Weights of a small transformer language model: biases on query, key and value.
MLP neurons of a small language model. Each row is named by its layer, matrix (gate and up: input weights; down: output weights) and neuron, and shows model dimensions 32-127. Each number is 128 + 24 x the weight over its row's rms, rounded and kept within 0 to 255. A neuron's up and down rows have the sign that makes its largest values positive.
After each neuron's rows, "fires after" lists the tokens most often just before its 100 highest values on Wikipedia text that the model never trained on; "fires before" lists the tokens most often just after its 100 highest values on Wikipedia text that the model never trained on. A number after a token or word is its count.

L7.gate652 [113 105 109 153 158 129 170 133 173 145  95 125 126 132 111 111 189  85 131  99 106 136 140 134 126 122 112 117 144 161 177 124  89 140 131 119 151  82  84 102  98 114 106 134 102 146 155 145 183 139 121 112 106 141 115  97 122 115 109 149 152 130 128  91 153 152 131 115 166 112 119 115 151 100 150 122 129 129 126 151 175 141 167 121 105 156  90 124 118 166 109 153 120 148  93 113]
L7.up652 [136 102  84 113 141 148  99 118 144  72  88  93  67 124 148 141 143 135  91 150 140 165 111 116 103 116 110 134 170 137 149 124 102 113 146 150  93  86  95 140 129 118 131 106 125  93 132 122 127 117 121 146  98 121 118 129 137 138 152 154 127 109 126 114 140 145 140 137 110 129 131 140 151 165 158 153 143  95 111 113 159 122 168 128 155 141 147 112 113 109 127 112 127 126 102  61]
L7.down652 [102 164  84 131 153 122 136 105 113 162 144  97 108 156 113 125 132  98 118 136 115 131 198 109 122 124 114 135 167 107  92 138  72 104 130 117 124 130  72 123  75 144 119 169 130  94 161  69 135 134 173 129 142 150 107 129 100 106  93 159 123 122 137 117 119  79 172 139 130 127 103 150 135 144 139 158 128 155 144  59  95 122 141 132 131 135 102 117 147 122 117 163  99 110 136 137]
fires after: " F" 46, " f" 18, "f" 8, "red" 7, " b" 5, " B" 4
fires before: "end" 19, "is" 11, "ation" 9, "ed" 8, "e" 4, "k" 4

L6.gate8 [132 127 142 122 144 135 105 112 118 146 129 128  93 134  94  97 142 179 115 166 132 122 142 140 114 110 146  90 113 113 134 103 118 156 120 156 189 121 116 144 103 116 103  86 101 110 127 119 118  86 110 108  84 144 128 156 142 114  76 130 111 146 145 108  74 142  85 134 151 170 146 103 129 139 101 129 140 164 134 115 141 149 107  79  60 138 129  87 117 146 147 159 157 133 106 149]
L6.up8 [114 127 161 147 131 133 114 138 147 121 132 150 100 153 106 104 115 127 118 159 123 145  83 131 121  97 163 107 102 131 118 151 144 128 139 144 131 158 112  83 126 106 128 162 116 115 110  97 136 132 136 153  97 124 128 130 151 104 120 105 115 130 132 111 117 115 157 107 125 131 122 123 140 142 140 112 165 133 156  77 180 145 148 131 124 120 105 129 113 110 151  88 171 121 115 114]
L6.down8 [117 157 145 130 139 133  99 131 125 122 134 119 131 102 129  92 127 153 120 154  91 120 101  96 135 130 114 164 102 101 118 121 129 188 114 139 115 114 111 108 151 211 151 107 124 125 122 114 144 119 115 167 123 146 157 130  93 125 119 145  95 124  79 157 145 114 164 128 168 124 122  77 161  87 146  99 108  95 143 115 140 153 140 134 108 124  91 127 117 139 100 148 161  87 157 118]
fires after: "." 90, "\n" 4
fires before: "\n" 94

L11.gate947 [141 142 156 135 117 154 133 154  79 133 133 154 151 133 140 124 175 124  99 142 123 152 121 117 146 139 122 128 122 111 132 123 123 146  94 113 164 142 134 135  86  90 131 149 132 153 124 138 129 112 131 119 133 158 121  99 165 146 133 141 160 112 165  92 103 114 111 128 123 133 111 116 130 115 144 116 111 107 132 123 108 112 114 171 107  99  66 156 146 141 154 154  89 160 145 119]
L11.up947 [150 128 147 117 141 128 143 111  91 117 144 132 127 146 140 152 142 123 147  93 137 141 168 104 149 107 150  74 128 118 121 143  99 114 122 133 108  96 135  86 129  73 127 145 141  97 168 150 141 138 152 145 160  96 115 119 150 150  94  96 123 103 158 151 145 149 132  55 148 141 135  67 137 171 154 121 126 137 114 134 116 158 110 163 150 139 121 171 168 150 110 121 112 112  99 115]
L11.down947 [130 119 142 125 124 160  83 166 139 119 113 158 161 110 197 161 124 140 123 147 154 194 151 152  92 186 132 144 142 122 108  83  88 111 119 100 131 115 157 138 118 126  97 124 102 113 135 155 123 128 135 141 118 124 171 110 128 146 135 146 142 127 117 138 148 148  99 126 167 132 143 123 107 134 139  99 136 132 104 121 117 105 133 161 134 109  82 132 136 164 159 150 117  56 121 148]
fires after: " " 25, "-" 13, " R" 11, "orth" 5, " (" 5
fires before: "ord" 22, "on" 16, "om" 5, "ot" 5, "re" 4, "ol" 4

L11.gate898 [178 118 133 157 165 145 135 146 135 142  86 137 129 105 124 127 142 132 121 130 115  96 123 117 143 115 124  99  89 111  72 105 143 140 133 185 144 142 139 163 111 103 122 148 133 139  83 112 121 107  80 150 107 136 158 112 146 115 127 147 117 159 128 146 145 148 130  99 116 113 135 139 118 175  95  90 153 118 122 149 110 126 132 168 100 132 129 183 146 154 165  92 112 153 131 160]
L11.up898 [ 82 151 125 138 137 106 115 140 132 115 137 129 119 130 148 113  74 129 127 132 117 112 143 135 132  81 130 113  96  90 122 144 127 142 139 153 172 134 120 142 158 140 138 114 114 141 138 120 133  89 122 151 116 125  91 139 108 125 130 149 135 145 163 175 110 104 149 136 100 145  66 115 120 147 129 146 117 132 184 143 143 121 134  97 162 146  79 155 134 110 145 104 108 113 109 127]
L11.down898 [150 150  99 123 129 145 132  97 116 109 167  98 168 134 168 161 113 121 172 134 170 152 150 149 116 137 150 103 152 195 144 157 107 133 117  88 131 135  93 157 151  92 150 148  83 132  62 127 116 104 133 135 112 112 110 167 146 134 119 110 177 114 175 132 122 123 119 144 127 147 111 111 141 138  97 142 111 124 173 106 126 142 133 143 128 112  96 146 114 112 136 112 119 141 130 155]
fires after: "\n" 100
fires before: "==" 29, "The" 13, "O" 6, "C" 6, "===" 5

L6.gate40 [136 138 124  97  73 141 133 132 126 120 146 130 130 126 113 121 159 135 142 133 133 120 132 103 161 115  94 188 111 116 122 131 136 130 107 121 113 127  59 125 154 138 133 112 114 119 147 127 190 167 123 134 122 135 130 147 143 154 137 144 131  93 147 145 156 129 106 183 158 148 138 133 142 148 149 134 126 121 158 133 131 154 111 183 113 152 159 126 125 127 110 120 128 144 128 136]
L6.up40 [143 145 134 124  74 118  79 144 119 129 145 107 132  56 144 143 142 132 161 127 147 126 140 144 145 114 119 212 126 121 130 130 128 148 134  99  81 129  86  75 101 146 179 128 144 143 125 116 163 153 143 140 136 116 142 130 130 155 119 133 141  97 112  94 167 123 129 155 132 110 169 129 120 126 140 139  96 114 175 150 137 160 137 193 113 115 146 114 121 114 116 134 101 119 137  89]
L6.down40 [148 132 141 105 112 164 111 108  94  94 129 116 109 148 140 112 119 100  99 107 112 141 122 161 138 135  85 142 140 115  97 148 132 149 136 114 106 123 121 120 121 133 148 118  90 133  98 132 148 160 133 140 144 137 140 157 122 138 132 130 150  86 126  72 139  86 172  98 175 135 125 109 155 119 121 155 109 151 171 161 130 152  62 156 169 141 121 141 141 142 157 113  94 115 134 145]
fires after: " C" 27, " " 19, "th" 17, " w" 10, " the" 4
fires before: "ury" 24, "er" 23, "ral" 10, "re" 7, " on" 5

L2.gate890 [119 157 154 137 136 141 103 158 179 123 109 105 116 128 101 120 134 116 136 110 148 115 115 131 105 139 170 169 129 134  70 134 102 138 172  83  89 136 180 144 134  82 103 128 112 141 116 143  95  98 103 151 107 124 127 137  94 162 137 106  99 117  91 166 139 125 116 125 137 132 121 125 113 150  95 172  76 130 159 145 170 135 153 121 142 156  76 108 122 127 140 111 112 149 153 115]
L2.up890 [110 158 144 142 135 129 127 151 113 112 111 111  70 173 162 148 112 150 124 155 113 141 112  93  88 133 156 148 174  99 126 162 129 141 154 127 158 105 123 141 142 129 118 109  75 158 151 130 114 138 116 169  98 156 145 117  67 150 152  82 112 108 107 168 118 117 139 158 108 129 146 121 128 138  86 187 142 151 140 147 142 147 133 108 161 156 132 130 135 107 155  92 132 145 136 152]
L2.down890 [ 88 117 146 143 146 106 131 132 151 136 158 142 173 128 159  86 135 102 146 124 132 113 105 143 114 138 169 160 120  85 157 151 113 182 109 147 142 156 113 218 137 115 162 129 135 133 143 157 126 123 128 131 105 116 120 154  94 132 139  90 142 155 114 176 116 129 116 119 130 130 104  96 101 156 111 180 129 141  79 110 150 129 136 169  80 157 125 103 117  96 138 143 116 115 145  90]
fires after: "\n" 59, "ory" 6, "==" 4, "areer" 4, "y" 4
fires before: "\n" 37, "B" 6, "S" 5, "H" 4, "P" 4

L5.gate537 [123 134  97 151 116 122 109  93 144  91 125  56 157 109 112 123 118 142 115 147 122  58 118 138 116  72  86 122 118 164 168 136 164 137 150  91 160 115 106 149 129 143 126  56  69 115  96  97 140  95 121 149  98 108 127 155 139  89 112 128 187 131 147  99 139 104 135 157 133 110 121 113 115 144 173 140 113 157 104 127 146 124 131 133 148 162 108 160 131 133 114  78 139 156 170 137]
L5.up537 [110 117 154 141 115 144 112 155 120 135 139 121 141 114 117 152  94 143 155 136 147 178 115  95 162 130 164 108 119 108 152 141 109 139 151 174 131 115  85 153 137 116  90 103 135 137 122  96 113 134 128  99 110 112  96 137 151  98 137 123 116 136 136 121 139 121 154 129 172 123 145 112 167 117 129 106 123 134 142  94 140 127 119 120  97 149 101 140 119 119 140 121 172 131 158 134]
L5.down537 [166 141 129  96 144 147 111 116 141 137 105  73 143 119 123  89 127 151 173  94 121 136  98 165 148 116 108  81 114 107 119 130 117 179 111 128 177 137 118  99 142 145 178 140 115 119  77 135 137  63 114 128 158 104 130 115 120 126 140 140 132 161 150 131 121 122 156 121 112 131 113 132 115 176 117 133  91 115 115 109 128 100 141 145 148 114 123 151 111 125 142  85 130 157 146 161]
fires after: "\n" 100
fires before: "==" 32, "===" 17, "|" 6, "The" 6, "O" 4, "In" 4

L2.gate994 [140 125 172 143  88 125  92 148 144 135 141 158 137 120 148 147 131 164 138 132 132 108 104 108 147 100 157 129 153 113 121 112 132 161 112 147 160  57 144 136 165 102 144  98 106 138 158  96  84 141 144 118 168 142 133 125 137 146 165 118 130 169 142 119 124 111 175 128 105 129 111 127 136 156 134 132 118 131  87 126 111 123 127 136  87 132 153 142 109  75 105 135  97 130 131 116]
L2.up994 [133 134 153 166  89 133 113 168 129 100 120 169 123 134 166 153 142 168 126 109 135 103 119 119 120  87 151 121 155 162 118 126 136 156 104 128 137  80 130 133 159 103 120  95 109 119 149 116 115 131 124 118 159 149 150 125 123 148 153 121 137 180 137 104 110 108 147 128 122 146 110 127 119 130 139 132 121 135 113 141 126 111 118 137 105 149 141 136 116  88 118 146 119 128 132 118]
L2.down994 [156 133 137 165 118 116  90 136  90 118 125 145 143 159 154 172  98 145 152 106 108 156 104 128 154  86 183 158 146 139 160 119 165 113 129 203 126 119 131 149 117 113 116 107 129 120 121 132 152 169  48  87 142 105 122 122 147 158 129 137 114 156 134 125 119 132 137 123 156 140 147 119 137 139 133 145 128  97  94 102 159 134 108 109  93 109  95 127 140 110 137 184 148 134 121 112]
fires after: " |" 42, "." 16, "\n" 8, ")" 5
fires before: "|" 39, "-" 24, "\n" 21, "==" 4

L12.gate710 [135 130 131 133  72 100 139 121 134  93 104 148 151 147 138 142 115 174 133 133 133 147  93  86 135  87 194 123 143 132 172 137 112 169 105 101 138 132  91 162  94  82 155 117 119  98 148 158 127 130  93 152 145 138 136 100 153 114 119 136 106 124 160 110  92 106 100 127 124 117 130 181 114 134 106 101 172 163  90  81 106 129 107 120 141 112 119 137 143 131 123 143 162 154 136 107]
L12.up710 [136  81 160 124  94 121 127 127 131 167 115 126 110  99 142 118  99 113 116 121 125  98  90 160 131 105 133 131 141 163 105 174 112 124 154 146  95 110  39 134 122 101 131 134 116 127  84 135 119 104 133 140 120  97 108 111  81  92 150 154 140 144 158 119 119  96 136 141 140 163  89  75 145 133 127 132 112  63 149 121 135 139  99  94 126 155 141  85  79 108 151 106 112 133 145 118]
L12.down710 [105 122  79 171  96 138 119 101 123 153 143 129 149 149 140 129  79 132 122 125 104 136 136 102 100 108 155 121 137 164 102 100 154 116 146 126 119  91 154 125  89 149 108 143 118  93 108 125 130 123  94 147 110 106 122 108 148 140  90 141 152 118 125 143 149 153 134 133 110 128 144 121 125 138 131  90 182  94 128 124 118 147 133 187 124 154 117 120 151 140 104 131 175 141 107 131]
fires after: ")" 50, "\n" 6, "1" 5, "\"" 5, "6" 5
fires before: "-" 77, "\n" 13

L2.gate991 [138 102 135 103 159 135 175  81  83 165 138  84  98  97 159  88 131 154 122  99 137  71 120 138 153 125 124 154 100  93 123 108 106 143 107 152 104 148 119 112 182 130 145 119 133 119 148  88 112 149  57 160 126 112 121 143 187 134 150 134 116  77 113 143 146 102 151 130 132  98 110 148 113 142 130 152 136  85 108 122 111  98 147  99 151  99 122 106 134 139 143 155 105 113 130 105]
L2.up991 [135 131 120  97 129 163  80 141 112 104  93 145 127 132 135 155 135  74 110  90 125 135 126 129 122 159 118 130 144 150 143 128 114 108 121 124 129 159  99 139 121 123 136 109 140 102 117 116 119 142 175 146 163 130 104 149 138 118  96 167 159 127  99 116 117 146 129 159 141  84 169  99 160 135 145 149 161 146 131 124 177 187 146 165 105 165 131 143  88  88 126 150 113 155 134 131]
L2.down991 [141 133 141 115 114 156  95 111 128 109 134  98 116 121 175 137 143 138  98 114 169 137 134 143 138 107 141 130 150 139  97 142 188 138 126 115 108 120 119 126  91 139  83 114 163  58  98 170 128 118 128 114 118 120 100 138 163  99 116 126 123 106 164 124 134 126 167 142 132  98  87 115 124 133 158 119 160 128 136 125 161 116 126 105  84 131 179 147  73 123 156 132  98 137 172 112]
fires after: " o" 24, " O" 9, " ex" 9, "em" 7, " pro" 5
fires before: "\n" 23, "at" 7, "ational" 7, "t" 7, "a" 6, "i" 6

L2.gate34 [102  97 121 136 139 136 128 133 163 155  83 121 110 128 144 130 155 157 105 109 116 122 136 111  70 121  94 127 135  96 102 128 116 109 154 155 138 155 117 147 130  84 159 119 104 118 137 151 146 112 112 101 165 128 168 154 100  75 115 116  72 120 153 146 144 132 164 138 105 159 137 136  94 154 120 183 139 104  89 172 134 145 144 108 129 115 121 100 142 139 129 120 102 157 156 143]
L2.up34 [132 108 171 161 126 121 159 144 155 185 114 116 110 134 149 135 127 133  87 112 147 144 154 104 133 155 158 123 107  87 100 126 115 142 149 130 140 127 145 193 119  99 110 141 123 139  94 176 128 138  74 118 118 149 151 126  72 118 129  74 147 120 147 159 125 147 135 109 117 135 124 154  85 142  97 143 153 124 118 176 166 146 162 130 117 143  97 132 152  85 139 155 114 119 123  87]
L2.down34 [ 77  83 131 112 161 152 132 133 164 126 117 146 164 101 148  82 144 159 124 143 110 118 102 112 101 155 126 131 168  59 158 108 129 139 129 168 191 144 117 153 148  78 143 128  99 154 117 140 142  90 107 126 127 103 109 135  86 123 146 144  81 116 113 113 125 148 112 128 126 173 152 150 140 134 162 173 116 111  88 155 149 123 168 127  96 105 110 119 125 123 156  98 129 134 136 121]
fires after: "\n" 73, "ory" 6
fires before: "\n" 26, "C" 7, "H" 7, "S" 6, "B" 5, "P" 5

L8.gate239 [121 156 110 102 121 120 171 188 119 137 117 129 122 128  86 120 139 145  79 197 137 144 151 142 104 123 145 150 117 152 119 102 120 168 156 157 110 104  94 134 129 151 104 128 168 137  92 124 123 116 138 115  96 100 176 115 145 171  78 174 154 161 122 124 153 169 117 104 136 147 111 154 144 129  86 126 152 135 111 178 139 146 103 153  91 133 143  97 110 147 128 148 154  86 112 115]
L8.up239 [145  93 114 144 129 161 126 121 130 115 135 132 113 159 142 128 119 138  87 171 170 140 149  51 107 162 159 114 136 130 125 141 133 115 118 137 111  78 131 122 130 111 132 138 124 103 102 132 142 135 200 132 116 135 136  73 143 163  99  99 116  72 113 146 112 144 127 114 154 127 168 147 164 151  82 100 129 156 127  97 120 100 144 110 109 152 113 128 140  95 135 117 134 175 123  98]
L8.down239 [100 141 169 127 131 138 104 186 188 132 116 114 120 108 164 146  94 139 132 114 131 129 142 154 149 109  84 108 163 151 131 152 177 114 119 117 151 127 150 122 170 142 116 106 136 131 157 125  94 133  69 113 133 130 105 159 182 146 140 165 155 117 172 123 104 123 136 151 131 122  97 127 128 138 138  90 119  62 136 125 167 146 118 155 144 119 130 156 113 131 134 120 157 104 116 137]
fires after: " D" 14, "ak" 13, "." 10, "ep" 8, "un" 6
fires before: "a" 17, "id" 12, "." 10, "ment" 8, "an" 6, "el" 4

L11.gate725 [141  99 155 120  82 127  83 113 129 161  84 126 150 128  98 114 159 143 158 115 110 119 160 115 113  98 136 111 126 139 126 123 164 202 132 140 142 132 100 156 114 129 118 120  81  61  95 139 102 141 136 122 118 123 150 164 158 106 137 197  93 116 117 103 156  88 117 150 133 127 156 139 126 117 118 145 116 122 144 151 119 115 137 169  85 108 120 158 143  97 138 142  90 142 150 115]
L11.up725 [150 106 143 146 163 109  73 131 133 149 137 166 120 109 143 107 110 140 135 110 114 151 106  93 158 152 120 124 135 129  87 147 157 126 113 181 160 128 119 135 139 135 155 151  70 131 124 117 149 157  80  88 155 156 167 145 121 145 155 124 147 156 128 164 174 148 148 175  99 118 105 112 135 106 124 118 101 147 147 113 139  99 135 121 138 162 135 125 146 157 177  62 154 143 138 129]
L11.down725 [114 129 134  97 133 146 134  92 116 138 124 126 200 113 107 127 145 121 142  89 112 135 139 161 120 112 128 136 143 155 174  98 132 170 116 119 172 160 125 171 114 126 174 172 117 119 100 123 103  87 137 133 126 117 123 136 159 164 109 139 119 175 140 128 108  96 104 146 119 120 157 127 135 136 131 125 117 165 140 168 143 121 148 134 128 108 116 151 127 129 104 122 145 145 141 170]
fires after: "\n" 97
fires before: "==" 35, "In" 9, "O" 9, "===" 6, "The" 6, "T" 5

L5.gate970 [115 116 116  87 108 109 136  97 114 152 123 130 120 135  97 151 134 113 144 140 113  75 113 140  91 125 131 131 138 162 165 152 135  99 141 113 148 124  71 111 162 122 102  85 135 152 138 112  93 107 144 145  85 132 121 131 117 135 150 133 122 137 160 139 131 125 110 182 140  98 120 105 121 154  73 155 154 118 103 125 136 146 102 116 134 138 162 124 147 159 128 134 153 153 144 202]
L5.up970 [161 102 125 124 156 147 119 122 138 138 131 143 103 169 121 167 116 119  85 112 109 102 124 145  66  76 122 115  78 161 160 102 164 129 131 111 153 171 164  81 178 111 121 120 125 112 118 149 126 162 141 129 139 110 140 136 144 124 130 107 123 111 123 150 142 118 134 156 144 143 104  84 116 114 129 119 120 141 116 149 190  99  97 149 136 129 127 129 171 134 125 121 151 135 167 108]
L5.down970 [139 117 149 125 134 142 109 172 143 144 137 150 143 128 104 115 156 116  90 164 106 139 129 129 143  86 117 105  82 134 125 138 146 142 153 143 120 136  93  97 199 165 134 123 120 131 165 104 103  84 138 187 142 132 140 147 152 115 137  87 120 138 144 144 106 144 132 145 130 112  99 130 152 152 110 123  90 108 121 128 148  86 140  85 129 104 130 102 128 145 111 135 156 132  90 132]
fires after: "\n" 48, "." 16, " (" 8, " \"" 8, " Al" 6, " al" 4
fires before: "." 16, "t" 14, "ough" 10, "ince" 6, "he" 5, "our" 4

L12.gate659 [131 107 131 159 111 133 134 142 143 117 150 143 121  99 137 101 107 116 139 114 148 115 134 123 132 145 110 138 158 110 147  98 138 105  85  99 123  81 133 120 134 110 107 136 107 146 128  74 124 123 147 154 101 122 109 144 146 143 118 106 135 139 110 148 165 127 174 135 128  97 179 114 148 127 149  98 114  93 172 142 115 136 173 130 141 128 104  85 167 144 113 117 134 134 102 109]
L12.up659 [106 182 150 129 147  91 156 129 181 113 113 143 143 143 139 124 118 111 156  83 152 128  90 145 161 135 112 131 105 136 102 145 132 116 148 111 107 124 155 131 173 109 108 143 163 149 130 108 131 150 109 144 147 100 138 169 178 154 123 166 130 121 138 101 127  85 158 145 113 131 124 143 122 120 133 108 150 141 126 121 204  83 131 121  88 114 143  88 157 129 115 148  77 137 111  83]
L12.down659 [119  81 126  74 116 149 148 191  85 132 157 103 142 125 156 121 168 154 110 135 128 125  97 159 174 120 122 132 112 113 134 133 133 124 140 117 140 103 135 126 177 133 115 113 129 139  86 138 123 119 105 121  82 103 128 124 156  93 178 138 116 101  98 103 169 169 112 148 167 114 161 100  91  97 166 173 133 158 120  95 178 155 130 137 130 111 167 134 140 116 138 132  96  89 114 104]
fires after: "em" 18, " in" 14, " A" 8, "in" 7, "n" 6, "st" 6
fires before: "r" 28, "t" 9, "s" 9, "ut" 8, "ion" 6

L8.gate612 [147 145 135 164 152  90 141 129  91 145 127 115 153  92  88 119 116 143 120 136 171 157 106  85 146 109 118  98 158 128 181 119 115 134 103 107 144 123 160 152 133 164 116 130 106 158 103 130 127 105  98 115 107 145  88 135 111 148  93 129 116 124 121 122 116 142 112 118 112  92  93 153 147 136  99 127 164  91 132 159 137 147 115 169 141 144 132 112 139 118 110 119 100 156 107 113]
L8.up612 [134  99 132 103  87 102  92 105 123 144 180 149 161 150 130 148 108 159 180 120 123 167 120 142 147 115 128 110 160 108 172  96 114 181 119 147 125 156 124 160 127 153 143  84 128 118 143 103 157 136 155 114 128 140 153  95  96 135 111 131 142 112 130  96 101 143 138 163  97  96 153 129 117  82  89  98 112 136 135 129 175 168 137 163 117 141 156 136 143 128 111  98 105 115 132 106]
L8.down612 [108 113 160  78 115 164 157 110 163 124 125 135 116 103 121 123 192 106 127  96 136 123 137 137 130 142 123 127 134 143  83 167 135 122 133 114  68 171  88 131  95 148 133 173 132 102 165 161 113 119 111 128 120 107 186 142 126 103 153 156  93  57 155 161 104 121 127 112  95  89 107 155 143  89 152 115 123 141 144 130 139 131 139 137 140 121 140 147 155 141 158  77 116 126 150 123]
fires after: " C" 39, "th" 17, " E" 4, "un" 4, " n" 4
fires before: "ury" 24, "er" 21, "ral" 9, "t" 5

L11.gate560 [161 150 167  96 161 130  95 118 115  99 100  97 140 130 135 120  93 151 143  90 137 140 145 110 163  64 135 132 141  97 134 140 107 150 128 153 144 112 126 101  92 125 185 135 124 117  47 126 125 119 129 164 126 140 121 106 144 150 157 133 127 142 167 103 144 100  91 112 135 102 135 128 137 153 120 110 130  91 145 157 118 112 132 111 120 124 136 138 119 138 142 103 148  90 114 133]
L11.up560 [127 130 155 139 142 135 139 126 105  97 111  77 164 142 107 122 122 146  95 140 117 132 151 138 132  89 109 155 149 101 139 116 160 140 126 152 116 118 121  95 126 148 129  95 120 154 116 124 126 110 151  88 120 137 119 115 129 107 118 137  95 124 160 170 126  99  83 144 122  95 124 127 105 122 143 130 159 116 151 114 111 116 101 139 131 148  90 135 109 163  91 126 139 111 156 127]
L11.down560 [162 152 113 109 117 118 118  99 128 116  96 135 170 145 157 113 117 121 147 112 122 126 136 148 133  85 106 147 145  84 150 113 113 148 152 114 120 121 128 124 117 116 163 133 116 164 113 105 133  74 120 149 123 144 103 101 135 157 115 164 141 171 139 124 129  96 114  88 169 173 132 131 118 157 168 101 103 119 130 105 134  96 131 118 119  91  69 181 102 129 152 110 127 130 129 174]
fires after: "\n" 97
fires before: "==" 32, "In" 11, "===" 7, "The" 7, "O" 7, "P" 5

L8.gate60 [129  95 121 124 132  96 123 150 153 180 134  93 118 125 109 143 125 149 118 115 110 113 113 110 127 132 130 123 119  92 147 176 141 101 135 130 162 112 134 127 165 108 139 117 134 134 163 120 154 140 142 142 129 100 143 138 144 114 104 104 133 151 150 164 183 101 143 172 129 122 149 122  91 137 154 151 143 122 126 148 138  88 129 156  62 105 142 150 133 168 131 163 152 175 180 101]
L8.up60 [165 132 128 128 138 113  97 140 142 157 116  91 158 103  93 103 103 141 157 133 117 140 134 123 144  87  97 170 133  65 148 138 114 135 139 145 183  99 143  91 128 125 146 123 123 124 156 144 160 101 109 146 132 105 143 123 131 142 127 121  99 150 133 167 146  96 125 139 144 151 160 158  91 152 169 150 138  98 130 174 124  96 124 123 122  96 157 139 129 185 164 100 139 143 151  95]
L8.down60 [141 181 124 117 122 123 121 121 130 113  83 106 164 130 118 131 109 106 143 116  99 157 131 121 125  96 115 170 166  77 147 128 105 155 118 155 165 131 136 110 106 114 171 106 124 109 138 118 127  91 103 122 128 115 125 109 118 127 137 127 109 155 152 159 114 100 102 132 140 141 159 149 116 131 151 122 143  92 126 132 127  83 141 127 128 103 119 129 112 155 144  91 102 128 175 172]
fires after: "==" 58, " ==" 23, "\n" 14
fires before: "\n" 26, "The" 12, "===" 10, "-" 10

L5.gate535 [120 103 150  90 131 151 130 113 109  80 130 137 167 103 133 121 124 111 117 110 105 155 153 146 137 121 129 118 153 160 149 132 145 134  97 114  90 124 155 118  97 161 135 135 144 113 113  92 121 129 147 152 125 137 127  77 105 131 171 111 156 134 170 169 153 162  85 140  89 133 165 119  92 155 147 162 142 142 133 145  80 144 124 133 122  92 129  95 171 160 168 121  84 147 139 118]
L5.up535 [147 113 100 147 132 159 125  97 121  91 138  86 117 121 136 132  80 155  87 131 138 137 145 149 149 146 119 131 143 169 111 121 123 139  92 129 109 111 123 121 151 133 133  94 145 114 120 149 119 127 190 142 149 154 124 117 103 110 177 127 153 117 139 149 129 165 130 107 116 123 187 139  80 125 148 139 121 146 133 139 151 131  69 160 155 139 100 135 160 125 166 127 135  98  91 156]
L5.down535 [108 170 117 135 164 138  68 121 114 131 146 137 124 126 145 150 104  75 133 127 120 141 115 180 135 108 126 135 119 154 176 109 112 123 111 115 123  83 106  92 133 153 123 112 154 137  89 144  91  85 121 138 141 126 130  98 132 155 146 105 131 113 123 136 146 160 131 130 141 121 129 155 134 171 111 101 141 159 132 131 118 156  77 130 131 100 116 134 162 133 131 119  95 131 147  96]
fires after: " " 15, " S" 15, " t" 9, " (" 8, "S" 7
fires before: "hn" 15, "on" 13, "ond" 12, "ut" 7, "re" 5, "h" 5

L6.gate340 [ 99 150 166  90 114 138 136 143 140 112 129 100 148 123 122  95 134 124 146 135 124 104 138 110 100  77 152 136  90 148 125 138 181 133 169 121 157 138 112  78 124 136 105 112 155 161 140 125  90 141 125 107 128 145 100 130 144 107  83  81 161 144 130 137 114 122 129 119 143 129 168 105 110  97 109 141 139 149 121 128 114 136 111 141 116 120 106 144 137 151 138 131 129 158  95 107]
L6.up340 [149  96 122 117 173 173 147 154 120 158 117 144 146 104 144 130 136 110 157 107 119 149 123 127 106 138 109 122 106 137 175 113 141 115 104 126 130 140  88 109 121  92 152 139  88 143 128 155 197 150 134 128 115 186 109 115 109 138 121 120 165 129 126 100 129 159 105  87 133 138 116 112 126 160 161 115 117 137 177 110 128  75 128 120 165 112 163 142 112 118 161 109 162 109 150 140]
L6.down340 [132 144 102 146  91  84 153  72 169  94 104 130 148 139 154 157 121 101 135 155 108 138 127  88 134 113 151 123 124 175  86 120 121 126 131 141 139 171  90 126  93 121 119 115 146 147  99 167 100  96 102  97 127 132  81 130 155 126 101 157 112 119 128 122 143 138 141 111 153 128 154  95 106 106  87 134 108 123 159 118 134 141 160 101 132 108 130 149 139 103 117 148 170 158 110 173]
fires after: " r" 20, " R" 8, " g" 8, " A" 8, " o" 7
fires before: "s" 19, "n" 15, "k" 6, "ed" 5, "os" 5, "ity" 5

L2.gate682 [125  87 146 127 135 112 106 143 176 158 109 148 144  96 160 148  90 137 113 127 120 135  98  88 119 129 112 142 111 105 157 101 128  98  96 159 123 121 152 165 148 114 140  95 141 104 125 118 144 135 159 108 144 121 128 118  88 109 132 132 108 205 163 180 177 113 140 125 136 163 131 120  64 158 118 151 104 114  94 164 134 136 131 144 123  79 112 118 106 120 150 100 104 141 161  70]
L2.up682 [122  86 158 114 106  99 106 149 159 159 125 142 131  90 150 151 102 158 127 121 115 125 112 116 138 119 108 132 142 112 155  96 143 112 122 170 134  95 144 170 144 113 143 111 141 122 127 129 139 150 175 121 142 112 140 153 103 124 131 104 110 194 153 174 162 137 152 141 127 190 142 127  87 147 150 136  95 112 119 176 164 134 140 132 122 119  94 134 108 109 149 102  83 155 167 104]
L2.down682 [116 153 139 159 117 105 101 138 105 126  88 145 167 104 149 142 105 134 146 128  96 133 136 103 136 103 133 127 130  93 136 133 132 147 117 176 151 129 125 141 130 123 193  92 137 156 123 102 153 101 147 128 116  89 119 136 120 149 148 138 105 182 131 154 160  94 130 156 177 127 123 117 132 144 139 145 104 103 108 119 140  99 150 127  88 127 135 124 114 149  91 114 131 139 177 121]
fires after: "==" 55, " ==" 40, "===" 5
fires before: "\n" 30, "The" 14, "-" 11, "C" 5, "===" 4, "In" 4